From a checkpoint of a small transformer trained on Wikipedia: a variant of Adam for these matrices.
MLP neurons of a small language model. Each row is named by its layer, matrix (up: input weights) and neuron, and shows model dimensions 0-95. Each number is 50 + 10 x the weight over its row's rms, rounded and kept within 0 to 99.
Before each neuron's rows is what it responds to, as a language model described it from the Wikipedia text at the highest values.

Responds to: Mid-word subword pieces. Fires on a middle subword piece inside a word split into several tokens, strongest on arter in quarters, headquarters, Kickstarter, also raph, ican, gin.
L2.up585:56 55 57 46 59 20 42 53 60 54 33 46 36 48 50 52 26 57 58 55 49 57 39 40 52 64 51 64 58 60 59 67 51 36 81 44 52 55 44 57 34 47 50 41 63 44 53 48 45 35 72 73 43 47 56 36 52 43 44 63 53 48 35 61 41 51 52 61 55 56 32 53 46 46 48 58 49 56 52 46 57 45 60 50 53 70 51 44 63 31 32 65 66 63 58 59

Responds to: Predictable word-completing endings. Final subword pieces that complete a split word, often in section headings or place names, such as -ics in Demographics/politics, Columbia, Mississippi, professor.
L6.up903:35 37 59 42 64 54 59 44 70 47 30 56 40 51 40 57 56 76 40 36 61 57 60 50 53 44 58 47 63 53 40 45 38 32 29 65 37 51 68 51 37 43 39 68 59 55 50 38 52 51 27 53 50 52 54 63 60 35 61 52 48 59 65 43 49 31 46 36 48 33 37 39 50 54 32 42 48 58 57 23 65 58 58 62 46 39 38 56 53 40 48 40 49 53 36 55

Responds to: Mid-word fragments. Short word-piece tokens in the middle of a word split into several pieces, usually the second piece, as in m-om-entous, let-ter, P-ak-istani.
L6.up235:47 57 50 54 44 46 29 64 48 38 50 55 52 46 53 51 53 64 57 55 52 33 36 49 45 64 45 39 51 63 71 66 49 57 38 74 39 68 34 48 42 52 57 60 36 50 52 66 52 53 37 55 52 33 55 43 46 57 41 44 43 33 39 43 59 38 63 55 49 41 61 62 58 51 67 69 51 47 48 56 60 49 41 63 53 68 52 58 48 65 56 70 50 39 53 45

Responds to: Word-completing suffix pieces. Final word pieces that finish a word split into several tokens, such as sh-ould, exped-ition, metaph-ors, earl-ier, activ-ities, across varied text.
L3.up897:38 38 39 48 48 61 63 28 64 47 59 35 49 53 41 56 60 48 47 54 51 49 44 51 66 42 35 54 56 43 77 52 39 54 59 52 38 60 62 60 46 61 55 46 66 50 69 35 51 61 44 65 53 36 48 57 41 57 42 50 29 47 58 50 39 56 52 47 62 44 37 34 37 64 36 35 55 59 56 48 46 55 63 49 72 71 64 36 49 57 44 51 42 53 56 51

Responds to: Word-completing suffix pieces. Final word pieces that finish a split word, strongest on "areer" in "== Career ==" section headings, also -ities, -ics, -yle, -ades.
L2.up101:44 62 42 60 49 55 58 38 63 28 49 45 49 51 55 57 58 58 46 51 44 56 40 38 62 58 39 54 53 45 48 44 34 34 45 57 43 61 59 58 46 43 24 49 58 58 58 33 56 61 48 44 40 66 41 51 63 44 67 56 34 54 47 49 69 35 30 58 37 37 49 42 69 54 52 52 33 47 43 50 52 53 49 43 50 30 40 61 52 53 60 35 50 55 46 48

Responds to: Biography headings, dates, organizations. First pieces of section headings in biographies (==C in Career, Political career), birth–death or office years like (19, and organization-name fragments (Comm, Min, Coal).
L6.up436:36 51 55 43 83 59 25 51 53 34 18 53 48 50 55 46 53 51 42 47 45 59 52 35 59 41 50 52 48 45 59 57 67 49 42 57 37 55 51 64 36 65 62 83 50 38 62 49 40 38 49 52 56 55 35 59 51 35 49 36 42 51 59 54 51 54 59 47 62 42 35 45 53 53 45 54 53 60 66 47 42 53 44 45 21 63 40 49 52 62 36 44 41 45 43 49

Responds to: Table and list boundaries. Line breaks ending a table header row before the |---| separator, list dashes opening infobox lines, and final word pieces (old-er, pan-el, f-act).
L6.up697:64 45 52 37 60 62 47 51 64 54 50 59 47 40 43 54 31 55 46 58 34 45 42 59 55 32 58 58 59 51 42 47 40 49 57 53 48 41 51 38 47 52 47 61 61 45 46 66 42 45 45 49 29 40 51 41 39 52 66 53 63 44 50 52 52 40 47 50 75 54 55 43 40 59 51 40 63 61 61 66 52 53 43 61 35 63 38 47 32 50 35 60 42 38 44 75

Responds to: Section-start verbs and headings. Fires on the first verb (are, is) of a sentence opening a new section after a heading, e.g. "times are", "credits are", "Gibson is", and on heading markers === / ==.
L3.up113:47 43 67 33 43 55 42 46 47 50 29 65 34 47 59 56 41 60 42 51 50 45 47 47 58 35 68 66 44 45 61 61 57 47 46 63 40 46 59 59 51 50 51 45 31 48 43 58 29 39 39 35 59 43 46 41 64 61 59 27 38 51 64 51 24 32 28 49 55 43 43 56 50 66 54 73 61 41 69 45 49 50 48 63 45 57 44 27 49 43 54 60 33 45 48 60

Responds to: Population and institution nouns. The word population in town stubs ("had a population of", "The population was"), acreage figures after "Area:", and institution nouns like House, College, club.
L6.up107:27 46 41 44 38 55 37 51 50 55 32 53 60 48 54 61 51 53 45 32 48 45 48 57 40 47 27 46 32 49 41 43 49 38 42 60 34 64 39 57 47 62 44 49 46 70 54 38 45 51 51 62 68 53 52 53 53 60 60 29 51 63 40 37 54 51 46 31 66 51 34 63 42 56 32 45 44 45 60 55 64 65 48 54 43 69 43 50 53 58 42 65 38 50 39 56

Responds to: Word-continuation pieces. Fires on the second piece of a word split after a short first fragment, as in Now-here, t-here, cert-ain, rem-ained, M-ajor, Pr-ince, N-otes, and on wiki table divider cells.
L3.up35:61 53 52 43 43 73 53 73 44 49 43 47 51 60 31 43 70 56 37 58 32 35 39 53 32 60 45 56 54 58 41 67 41 40 60 40 48 56 43 58 40 57 38 46 66 53 67 50 40 46 63 48 49 36 38 63 51 50 45 39 55 38 42 71 38 29 47 38 46 70 48 40 61 40 42 54 62 49 58 45 45 62 43 45 51 68 55 34 57 60 39 57 63 54 38 38

Responds to: "part" word-start fragments. Mostly the token "part" as a word or word-start (parts, particularly, partnership, participates, parties), plus "organ" in organization and organisms, and scattered word-start fragments like Har and om.
L6.up49:41 68 65 45 57 59 54 55 47 48 54 51 42 33 48 55 40 39 48 49 65 56 41 53 56 66 65 58 60 55 56 48 63 63 55 54 54 43 39 55 58 69 39 47 65 51 39 59 62 44 62 46 44 46 48 38 56 59 53 46 41 58 54 44 56 37 37 31 41 39 37 60 53 41 60 54 72 74 52 58 46 22 40 47 56 43 56 63 38 49 63 56 41 30 37 43

Responds to: Football goal-minute markers. Mostly the apostrophe-comma after goal minutes in match scorer lists (Ronaldo 78', Satō 65'); also "near" in location text, and "but".
L3.up384:44 50 44 58 37 21 46 44 48 30 51 41 45 38 55 43 62 57 57 61 56 51 61 44 68 56 49 54 58 64 78 68 31 45 52 50 47 49 43 41 28 46 45 55 52 46 73 44 61 35 44 49 48 49 58 59 47 66 59 71 40 56 51 59 64 55 48 44 44 42 60 45 23 44 59 49 48 57 52 43 63 54 61 52 67 54 51 52 33 61 57 64 47 37 43 54

Responds to: Section and infobox field starts. Wiki section-heading markers (== or ===) at line start, and the label words that open infobox or list entries, such as Born:, Genus:, office.
L3.up980:35 58 71 31 54 54 38 57 64 44 45 70 46 55 64 54 56 51 41 42 47 44 44 41 56 51 51 70 52 54 61 59 53 30 32 51 38 41 52 50 60 58 46 47 62 47 58 59 53 42 38 52 55 43 60 45 65 49 46 37 43 60 69 50 33 32 40 44 64 46 39 48 41 59 50 49 45 50 43 36 47 49 59 64 42 66 35 39 43 50 40 63 40 44 43 53

Responds to: Mid-word pieces, mostly program/candidate. Fires on word-internal subword pieces, most strongly gram in Program(me) and andid in candidates, and more weakly on cept, educ, ored.
L2.up337:58 53 57 66 53 45 51 49 54 34 42 43 56 35 56 34 50 59 53 44 35 48 51 44 54 43 54 42 50 40 43 48 49 52 50 72 42 70 33 66 47 76 37 35 52 54 73 47 49 59 53 49 31 52 49 61 51 85 54 37 56 48 37 55 47 42 40 42 45 39 73 53 30 54 50 37 63 53 46 46 43 56 48 47 50 34 34 44 64 38 44 46 54 44 32 36

Responds to: Word fragments and years. Word pieces inside split words, such as stat (of statistical, statement, statue), V-otes and Bi-ography, plus year digits in date ranges and nouns like school or town in lists and tables.
L3.up13:58 54 54 42 60 73 38 32 54 36 41 44 62 38 49 44 49 51 50 47 42 54 58 55 17 43 49 47 60 52 58 52 51 59 43 49 51 49 62 44 62 38 61 67 64 37 54 39 52 47 55 62 49 61 46 36 61 67 51 45 52 59 45 42 49 62 52 38 52 62 52 37 32 40 36 52 48 36 59 33 39 52 67 43 43 49 36 51 35 50 49 59 56 58 51 45

Responds to: Used, plus word fragments. Mainly the word used in passive or habitual senses such as "be used for", "widely used", "used to sit"; weaker on mid-word pieces like -ain, -her, follow(er).
L2.up441:60 54 43 40 54 53 42 60 43 53 57 41 63 48 41 33 46 44 44 51 44 63 49 50 52 44 66 55 59 25 57 44 47 50 44 52 40 30 49 56 27 64 44 73 65 56 66 55 50 47 49 43 59 48 62 48 52 65 43 50 29 40 64 42 47 24 54 52 49 59 46 48 43 48 39 37 63 55 60 63 55 61 63 50 39 56 40 30 38 56 46 48 47 41 57 41

Responds to: Predictable completions of structure. Highly predictable continuation tokens, chiefly "by:" after Preceded/Succeeded/Built and "(age" in infoboxes; also table pipes, closing ")", adjective endings -al/-ive/-ular, and "202" in years.
L2.up793:51 57 70 42 59 66 40 53 60 50 38 69 55 38 53 47 37 62 41 50 43 34 44 37 53 39 48 62 47 32 67 50 52 45 40 63 39 59 49 54 41 69 46 52 50 53 73 53 51 36 49 49 53 37 47 43 57 54 37 39 41 51 62 51 34 36 46 37 60 37 47 47 34 65 43 58 43 63 58 39 56 51 56 51 47 62 41 38 40 54 41 63 44 45 44 64

Responds to: Mid-word and number continuations. Fires on tokens that continue a word or number: colons in times (4:23, 31:03), commas after numbers, "ence" endings (evidence, defence), "You" in titles, table pipes.
L3.up442:55 63 25 58 51 60 44 56 60 58 55 63 31 38 54 46 38 47 39 63 59 47 48 32 49 38 49 59 39 48 34 51 56 49 55 69 40 61 52 52 45 41 55 45 66 63 48 75 48 52 53 42 66 31 55 54 51 46 64 43 49 70 68 63 32 31 41 60 43 53 54 50 48 45 50 52 44 37 51 43 41 42 43 53 56 59 41 59 41 47 55 65 56 40 62 64

Responds to: Word and number fragments. First pieces of words or numbers split across tokens, especially leading digits in election or census tables (20,816; 32.33%) and word stubs like Con|f, kn|owing, pass|eng.
L6.up376:53 27 51 35 65 49 31 52 59 37 45 68 68 47 57 41 54 55 30 46 38 39 40 47 50 51 47 49 57 48 43 49 49 36 61 84 47 56 49 50 48 51 44 38 61 64 45 56 44 35 49 43 60 35 59 49 55 44 53 56 70 49 42 49 23 46 49 38 55 44 46 43 53 44 66 51 41 34 62 51 40 38 31 49 40 46 41 47 50 62 27 44 56 40 75 52

Responds to: Academ- word piece. Mainly "adem" inside academy/academic after "Ac", plus other mid-word pieces (stit, erson, opp) and "Year" or |---| in table headers.
L2.up575:55 59 51 53 54 51 51 56 54 52 51 29 66 52 45 49 54 51 45 49 48 54 43 63 44 44 52 44 51 29 66 58 40 58 46 57 52 30 35 49 50 60 42 50 42 56 51 51 46 60 59 56 48 50 47 52 42 48 46 54 36 50 42 52 61 34 59 39 54 40 39 43 45 49 51 62 72 51 40 50 27 60 40 56 67 47 45 42 59 63 38 49 33 64 45 45

Responds to: Incomplete word stems. Word-start pieces that need a continuation, strongest for red in reduced/reduction, also det, produc, res, ount, and has before been.
L2.up390:56 55 49 36 25 45 59 51 48 52 40 48 49 60 50 61 21 44 51 58 43 59 38 37 46 47 72 41 51 39 60 60 57 48 46 47 49 58 49 65 44 54 47 60 42 47 33 51 44 38 46 66 65 48 38 49 55 45 42 65 31 30 47 59 60 40 69 56 56 63 44 61 25 63 44 62 57 38 57 55 48 49 61 53 39 65 28 48 57 43 44 60 47 51 52 47

Responds to: Ambiguous word-start fragments. First pieces of words that often continue into longer forms, mainly end (ended, endorsing, end of), plus feat, Gold, play, Gu, ept.
L3.up878:75 47 66 38 46 58 36 56 58 38 33 47 38 52 43 58 47 50 58 55 45 62 48 49 44 45 46 59 65 46 32 29 44 36 46 33 45 61 37 64 42 35 48 57 63 64 48 41 43 42 53 61 51 34 62 32 62 48 54 49 52 58 60 45 43 48 63 55 56 53 57 63 35 62 47 56 58 57 52 55 56 66 47 31 68 76 40 44 36 50 55 52 43 68 52 42

Responds to: Mid-word subword fragments. Word pieces inside split words, such as view in interview and Review, ter in painter and Walter, int in introduced, plus standalone original and old.
L3.up127:62 52 56 42 43 36 55 34 69 46 53 51 58 38 27 45 44 48 46 52 57 56 39 36 54 58 65 36 33 47 40 52 64 32 37 46 59 69 47 40 59 55 49 60 52 59 66 65 56 53 68 35 53 44 52 44 57 51 38 37 55 41 40 75 64 46 54 34 40 44 52 42 43 40 50 30 59 43 47 55 53 56 48 45 33 61 45 41 40 60 32 50 31 59 45 48

Responds to: Table row boundaries. Pipe and line-break tokens that end or begin rows in wiki tables of numbers, such as climate data, election results and sports stats, plus occasional verb-stem pieces in prose such as rest(ore), report(ed), ent(ertainment).
L6.up917:59 55 49 48 74 60 35 51 56 50 57 57 59 47 42 47 43 50 40 51 49 65 38 50 48 36 48 60 61 37 46 53 61 49 45 47 50 31 66 59 52 39 51 43 58 54 44 64 44 21 52 48 67 43 41 33 45 47 53 67 63 50 47 59 40 48 66 51 50 44 33 50 43 61 61 62 54 44 60 45 44 34 55 57 65 51 29 50 42 55 44 60 39 41 52 48

Responds to: Main verb after subject. The first finite verb after a long subject phrase, mostly "is" following a closing parenthesis in Wikipedia opening sentences (e.g. "(also known as …) is a"); also would, had, made, was after a subject.
L2.up950:58 59 64 57 53 62 35 49 65 43 36 62 59 42 61 56 48 65 48 44 51 40 53 47 55 41 55 64 52 41 65 58 47 48 67 63 43 54 49 51 41 49 46 68 48 49 61 54 52 38 57 36 40 44 39 39 65 62 43 39 40 60 55 48 40 38 47 41 63 38 42 60 40 56 37 51 41 64 50 53 60 39 46 52 41 66 52 40 35 50 47 50 37 42 48 63

Responds to: Article title closing marker. Mainly the closing = of a Wikipedia "= Title =" heading (places, houses, airports), plus it/its referring back to a company or body.
L6.up723:42 58 48 45 55 56 56 58 50 48 51 52 37 31 59 46 36 60 63 42 48 58 41 55 74 46 38 50 47 47 41 49 51 64 34 66 25 59 50 53 53 45 46 60 33 52 58 65 44 59 39 32 49 44 53 52 64 57 54 34 63 59 62 41 38 29 35 36 49 35 56 54 63 42 45 70 49 61 61 44 64 57 71 41 47 48 29 39 54 47 42 52 44 39 49 52

Responds to: Word-initial fragment tokens. Non-final pieces of longer words split into several tokens, such as Conserv(ative), educ(ation), im-port(ant), to-day, part(y), and special-letter bytes in Romanian names.
L2.up888:43 58 44 41 48 57 55 59 56 61 34 55 39 54 30 56 44 50 52 46 44 65 53 54 47 53 64 43 57 38 62 55 55 45 40 39 49 48 47 67 58 51 36 40 68 29 34 45 56 29 57 56 50 59 53 53 53 55 64 48 55 41 54 28 48 29 55 58 44 57 39 44 46 56 32 59 33 48 44 44 45 56 46 66 49 31 51 47 39 53 47 55 34 55 46 50